python train.py --norm_place="pre" --norm_eps=1e-06 --init_std_down=0.00496 --optimizer="muon_variant" --max_grad_norm=2.0
MLP neurons of a small language model. Each row is named by its layer, matrix (down: output weights) and neuron, and shows model dimensions 608-671. Each number is 128 + 32 x the weight over its row's rms, rounded and kept within 0 to 255.
A block is one neuron, or neurons of one layer that tend to fire together. After each block is what it responds to, as a language model described it from the Wikipedia text at the highest values.

L3.down412 [152 165 125 134 163 119  65 103 148 124 120  61 107 104 166 154 151 158 141 125  98 203 155 195 131 118  77 105  98 102  78 102 133 111 120 141 139 139  79  98 162 112 134  87 130 169  90 147 150 130  64 152 184  95 148 153 155  93 116 133 136 137 185 156]
L3.down546 [161 118  68  89  94 136  90 141 117 125 202 141 133 168 174 149 105 149 116 112 164 149 149 178 131 187 167 101 110 107 112 113  81 141 126 165 117 104  28 125 186 151  94 205 120 148 146 144 143 108 113 129 124 148 114  71 120 137 106 114 129  96 193 161]
L3.down1682 [138 122  91 130 122 120  93 106  77 119  86 122  88 142 136  96 199  97 126 188  74 166 155 103 136  97 117 136  73 125  76 150 188 143  98 128 179 206 184 126 128 115 161 143 128 155 123 121 148 130 138 135  93 102 138 113  79  78 151 181  92 107 164 147]
L3.down1798 [152 111  92 139 124 108 138 197 120 121  94 143 111 113  83 107 159 109 149 177 158 114 133 103  74 155 156 167 148 180 142 102 100 194 133 107 182 121 137 145  84 120  89 127  97 165 135  85 183  93  88 151  89 158  95 149  95  65 136  80  94 162 130 118]
L3.down1832 [141 116 171 147 140 164 130 134 118 165 148  92 170 100 144 142 131 174 117 155 138 181 110 113 168 100  87 146 131 124 191  55 182 136 214 177 145 119 143 181  61 126 105 100 112 141  80 100 157 171 118 102 202 127 156 127 154  85 120 126 190  43 152  90]
L3.down1920 [141 138 103 103  96  68 126 144 199 110 115 179 138 125 147 124 149  58  90 139 149 137 115 103 135 113 124 155 122  84 125  64 162 174 168 105 138 142 133  90 145 133  93 140 112 152 170 139  66  94 151 162 176 103 112 144  82 119 134  93  70 125  99 143]
L3.down2688 [167  93 109  80 117 141 146 124 137 159 185 105 149  91  75 118 109 109 148  84 172 145  57 156 104 173 113  49 172 124 127 201 126 128 140 126 125  77 100 110 112 178 161  84  80 196 104 150 173 157 113 145  85 174 157 106 103 165 128 113 102 139 149 154]
L3.down2895 [128  77  91 152 126 100 143  89 140 125  73 170 105 142  60 163  96 152 100 173 111 100 182  90 140  84 125 106  77 107 145  50  69 124 187 118 199 177 137 127 112 158 102 169 165 169 110 136 109 175 118  82 155 154 118 114 116 120 113 136  90 116  99  85]
Table separators, "went on". Mainly the | cell separator in sports league and career-stats tables, especially after a negative goal difference before points; also on after went.

L3.down453 [135  67  94 146 131 122 167 161 109 138 132 118 162 144 101  89  34 153 103 107 159 102 135 159 123 127 158 167 168 118  98  62 103 112  93 145 114  95 129 123 110 153 108  48 101  97 126 181 123 118 144 149  36 124 142 108 162 112 142 109  98 135 128 102]
L3.down1264 [142 167 170 138 124  93 156 142 162  88 139  98 149 135 129 139 149 168 104 150 165 145  95 109 185 119 107 136 114  89 122 127 123 112 133 124 151 139 165 193 111 126 157  58 127  92 132  98 141 112 110 185 142 107  88  66 166 125 164 143 120  99 144 103]
L3.down1277 [111 111 136 113 134  96 116 132 154 120 144 154  92  91 183 121 124 124  94 159 161  93 119 170 129 121 138 123 139  77 146 112 136 119 133  98  91 115 151 157 117 165 123 105 180 131 157 124 137 155 162 151 123 141 129 106 157 153 139 144 131 137 120 194]
L3.down1501 [ 93 109 163 132 124 136 125 126  79 103  82 152  90  80 114 117 107 151 120 162  87  91 156 138 158 110 112  97  82 137  59 201  84 129  60 129 144 141  82  83 161 132 172 185 110 130  96 116 153 155 142 120 130 129 107 128 185 118  95 123 162 161 161 170]
L3.down1633 [ 97 117 111 102 151 132 158 175  96 145 158 126 128 136 129 116 165 199 105 143 136 149 117 128 102  91 167 152 178  95 160 109 134 111 111 118 153 119  95 122 155 117 115 129 105 109  81 118 197 184 120 154 151 123 124  79  95 118 146 140 107 130  95 146]
L3.down1903 [ 96 131 169 130  64 131 115 131 111 114 138 178 100 115 123 119 133 182 136 130  99 121 119 131  81 110  98 153 121 166 188 162 137  61 136  97 111 139 105 149 118 139 137 131 173 110 188 175  64 118  75 173 211 185 121  95 169  42 152 174 142 132 101  72]
L3.down2041 [116  91 111  97 142 137 101  89 137 118  96 161  83 169 119  85 146 111 129 112 113 130 152 140 129 137 142 106 100 142 129 146 112 162 117 127 168 132 165 203 128  93 148 126 197  91 117  64 164 134 165 112 129 119 120 111 180 129 148 163 105 123 126 117]
L3.down3068 [236 109 145 131 136  53  80 189 162 125 113  70 137 117 162  83 106  71 156 118 144  98 172 114 136  94  97 101 126 140  91 163 158 147  99 162 178 124  89 170 151 151 112  58 117 163 112 146  87 148 133 121 138  86 149 161 129 119 100 176  67 186 151 115]
Digits after separators. Single digits right after a decimal point, thousands comma, colon or dash inside numbers, mostly in tables, e.g. 3.7, 9,994, 3:26.

L4.down211 [102 122 102 133 117 117 104 149 116  66  59  60 120 118 132 177 137 176 115 120 138 126 136 119  85 181  98 146 148 159 129  73 143 116 137 111  66  89 112 123 124 118  91 115 155 123 202 102 155 156 137  68  83  99 120 132  99 159 101 142 127  27  54 151]
L4.down1747 [131 132 138 120  93 132 136 142 136  85  76 101 111 189 100 161 138 153  80 109 133 137 125 115 107 115 117 132 138 134 133  18 123 158 118 114  87 114 149 132 129 128  71 139 162 138 177 130 164 142 136  60  78 144 116 133 107 109 111  58 122  81  65 165]
Leading digit of numbers. The first digit of a multi-digit number after a space, hyphen or dash, in years, ISBNs, scores and table figures, e.g. 1873, 978-1, 30–10.

L4.down1318 [113 123 159 138  96  62  91 158  96 143 134 144 115 107 148 145  87  74 128 101 139 162 107 138  95 120  33 150 141 124 109 198 131 115 144 122 111 136  99 230 120 160 147 180 154  95 143 132 127 163 107  77 126 181 165  58 173 203 182  82 126 166 126 138]
L4.down1774 [ 85 132 122 165  59 139 120 135 128 132 156 132 131 123 100 122 109  70 140  99  94  95 114  65  98  49 112 136 146  89 118 193 140 121 158 132 117 136 112 148  93 109  94 176 120 154 131 106 149 125 157 133 143 144 162 101 137 141 136 137 146 103 141 128]
Location and time prepositions. Prepositions, mostly "in", that introduce a place or date, as in born in, headquartered in, taken to, or sentence-initial "In 1840".

L3.down331 [174 105 186  70 131 104 105  95 183  96 126  80 143 134 136 101 113 110 116 104  90 132 130 132 164 108 121  68 110  80 152 147 146 115 122 128 123 170 126 129 188 117 118 181  94  88 177 157 132 120 147 112 141  77  94 159 128  82 134 149 131 121 124  79]
L3.down476 [ 92 124  98 136  83 158 132  70  67 117 209 154 132  96 124 145  84  85 101 136 139  97  99  98  98 142  57 141 125 137 140 163 158 123 143 148 102  91  67 118  82 120 177 171 100 121 177 125 111 125 123 151  89 170 132 138 107 105  87 173 107 160 131  76]
L3.down932 [126  99 122 152 124  67 138  76  77 164 141  79 133 130 182 148  76  95 136 169  61 174 137  75 177  49 105 114 141 108  82 101 172 116 187 131 115 104 123 122 116 172 108 180 145 155 120 154  96 126 123 112 115 180  79 133 111 156 104  63  87 151 159 155]
L3.down1069 [141 128 113 161 182 212 130 107  88 176 123 122 131 125 102  78 162 132  84 161 177  74 109  89 118 139 145 115 122  96 107 154 129  92  65 136 107 171 109 149 152 127  64 104  97 129 145 137 165 134 149 137 138 174 151  87  97 147  73 146 105 153  71 121]
L3.down1815 [128 125 137  99  83 102 117 134 176 152 164 157 163  95 125 164 110 110 174 190 109 129 113 106 127 103 121  81 145 139 128 130 166 158  54 115 140 182 130 148 125 100 153 160 166 146 116 120 115  81 136 140  86 126 177 137 152 156  97 138 157 101 163 138]
L3.down1857 [135  95 142 146 106 102 108 137  80 139 103  89 187 101  95 106  80  86 126 109 116  93 118 153  87 157 156 144 130 183 105  76 163 151 122 177 121 144  65 111 103  92 140 139  95 135 106 122 121 160 112  94 119 116 157 108 174 138 109  66 122 152 181 134]
L3.down1876 [111 125 142 132  85 113 139 183 111 154 114 184 148 152 102 100 138  57 170 100 131  76 142 104  93 112 152 194 159 148  62 127 156 116 117 134 133 124 142 180 123 168 156  90 111 116 129 114  60 188 120 115  22 140 127 145  48  93  85 107 157 132 130  81]
L3.down2220 [ 88 128 114 100  85 133 128 116 163 123 175 155 155  52 171 165 109 139 193 202 132 141 181 149 115 153  87  82  66 167  92 124 126 105 153 153 120 147  91 139  76 121 112 138  97  74 135  91 172 126 138 147 103 147 107 114 119 116 134 138 134 173 176 202]
Locative/temporal prepositions after participles. Prepositions such as in, on, over, at that begin a time, place or topic phrase after a verb or noun, especially "held in/on", "set in", "focused on".

L5.down689 [136 107  94 139 137  60 147 113 114 164 115 176 169 150 127 145 186 124 139 151 119 179 178  96 147 137 159 107 153 100 105 119 154 129  79 101 156 114  81 127  88 121 113 164 157 132 120 110 146 145 121  97  69 138 157 149 150 135  54 161 100 106 136 119]
L5.down1718 [128 128  74 165 113 236 101 133 144 200 122 175 141 116 105 133 144  80 105  66 103 147 172  35 101  94 108 145 153 113 165  75 129 131  77  92 186 108 119 138 146  84 144 158 117 159 102 130 206  92 194  94 144 138 130 108 159 117 110 130 125 140 135 107]
L5.down2087 [ 60 140  74 111 155  82 166 101 176 102 116 170  82 145 158  77  98 146 161  54 136 184 120  68 171 137  85 119 107 124 154 161 165 155 170 156 152 191 110 157  98 168 150  43 137 164  95 110  95 134 147 143 123  95 138 118 162  71 179 160 140 117 155  48]
L5.down3015 [154 162 131 163 172  66 133  84  82 119 130 121 194 185  83  94 167 116 118 162 100 110 123 135 156 160 149 140 110 154 141 144 161 147 111 115 107 111 141 140 161 130  75 119 125 125 130 122 152 122 175  85 182 122  86 121 128 187  51 122 118 136  81 105]
Preposition "in" opening phrases. The word "in" (sometimes "In", "from", "as", "some") opening an adverbial phrase after a clause or verb, e.g. in 1943, in charge, in accordance.

L4.down478 [144 118  96 110 139 123 144 136 136  92 138 186 114  98 126  94 132 109 135 142 135 138 104  76 162 110 150 155 120  87 143 165  93 126 141  95 105 136  49  88 149 110 147 144  90 192 135  63 144 124 172  80 123 113 176 104 120 122 181 110 162 120 126 154]
L4.down2712 [183  47 134 183 209 134  85 135 101 117  93 135 188 168 155  76  43 159  93 111 136 102 108 129 130 107  78  96 108 101 118 104 120  99 172 106 139 138  90  95 181 111 120 144 140 107 167 137 143 109 173 158 187 187 141  97 180 124 121 101 134 138 165 100]
Clause-boundary commas. Commas, plus some "that", dashes and colons, ending a noun phrase or clause before a continuation, such as "vacant, with" or "stated, "…", or "asked that".

L5.down89 [126 102 113 130  97 186 133 163 150 119 119 161 127  67 145 154 104 161 101 181  86 142 122 127 187 137 161 133  86 115 114  57 116 120 127 177 154 165 103 132 141  94  27 144 157 158 138 143 107 123 151 155  82  85 129 156 164  82 114 197 162 110 138 150]
L5.down425 [121 109 192 103 164 124 164  90 116 121  89 113 121 126  76 140 151 134 117 151 117 159 119 122 135 117 175 111  74 166  92  96 132 134 134 110 122 205 139 123  67  74 159 135 119 180 133 109 111 195 104 131 102 135  86  70  84 115 112 139  72 111 106 115]
L5.down732 [ 95 101 178 119 106 110 156  60 159 183 107 165  88 189 124 106 140 151 121  74 168 154 116 138 168 135 119 146 161 129 122 125 131 117 110 155 103 153 154 186  86  92 134  91 121 101  69 106 146 152 135 103 108 118 162  92 150  87 164 121 135 172 162  59]
L5.down1907 [ 92 128 122 126 125 122 143 138 118 160 191 119  99  52  98  93  58 133 128  89 108 103 102 152 120 148 119 184 151 138 171 130 105 148 108 137 156 167 146 117 151 120 104 120 161  91 151 167 162 165 116 192 102 138 136 122 152 128  90 119  76 107 149 142]
Digits in measured quantities. Leading or middle digits of quantities, and the space just before them, in factual measurements and counts, such as 16'3'0 kg, about '1'0–12 mm, approximately ' '300.

L5.down230 [126 181 170 120 189 124  88 183 102 112 116 121  91 103 103 124 141 146 107  96 137 118 164 136 187 132 142 157 150 145 120 119 104 111 160 202 139 132 144 168 112 129 127  85 134 136 155 138 144 110 126 127 142 157 128 122 126  62 137 104 117 160 135 123]
L5.down1107 [122 174 137 114  80  98 115 158 122 101 139 117 170 125  53 185  62 154  79 149 167 125  95 127 152 128 141 106 118 142 101 135 132 162 173  97 114 133 152 155 154 129 123 143  81 104 141 122 127 121 149 225 124 140  97  95  62 141 125 103  88 152  48 110]
L5.down1835 [173 115  91 107 143 130 134 119 143 145 139 140 160 115 156 177 158 173 120 132 116  76 137  92 133  85 106 119 127  99 157 154 154 132  93 147 117 133 147 195 172 148 118 154  84 128  85 124  83 109 170 172 144 119 147 144  92  99  74 178  65 108 133 164]
L5.down1888 [145  93 112 121 119  82 116  99 110 116 188  99 155 105 129 125 124 119 101  98 137 109 102 160 105 129 158 113 140 134 129 162 142  90 137 147 150 109 127 163 143 158 186 168 127 110 114 101 130 127 166 106 124 150 123 145 141 119  72  97 135 104 129 118]
Slot before a verb. Fires on words right before an upcoming verb, mostly infinitive "to" after want/began/planned, plus modals, "not", subject pronouns, and adverbs (would instead, she only, had just).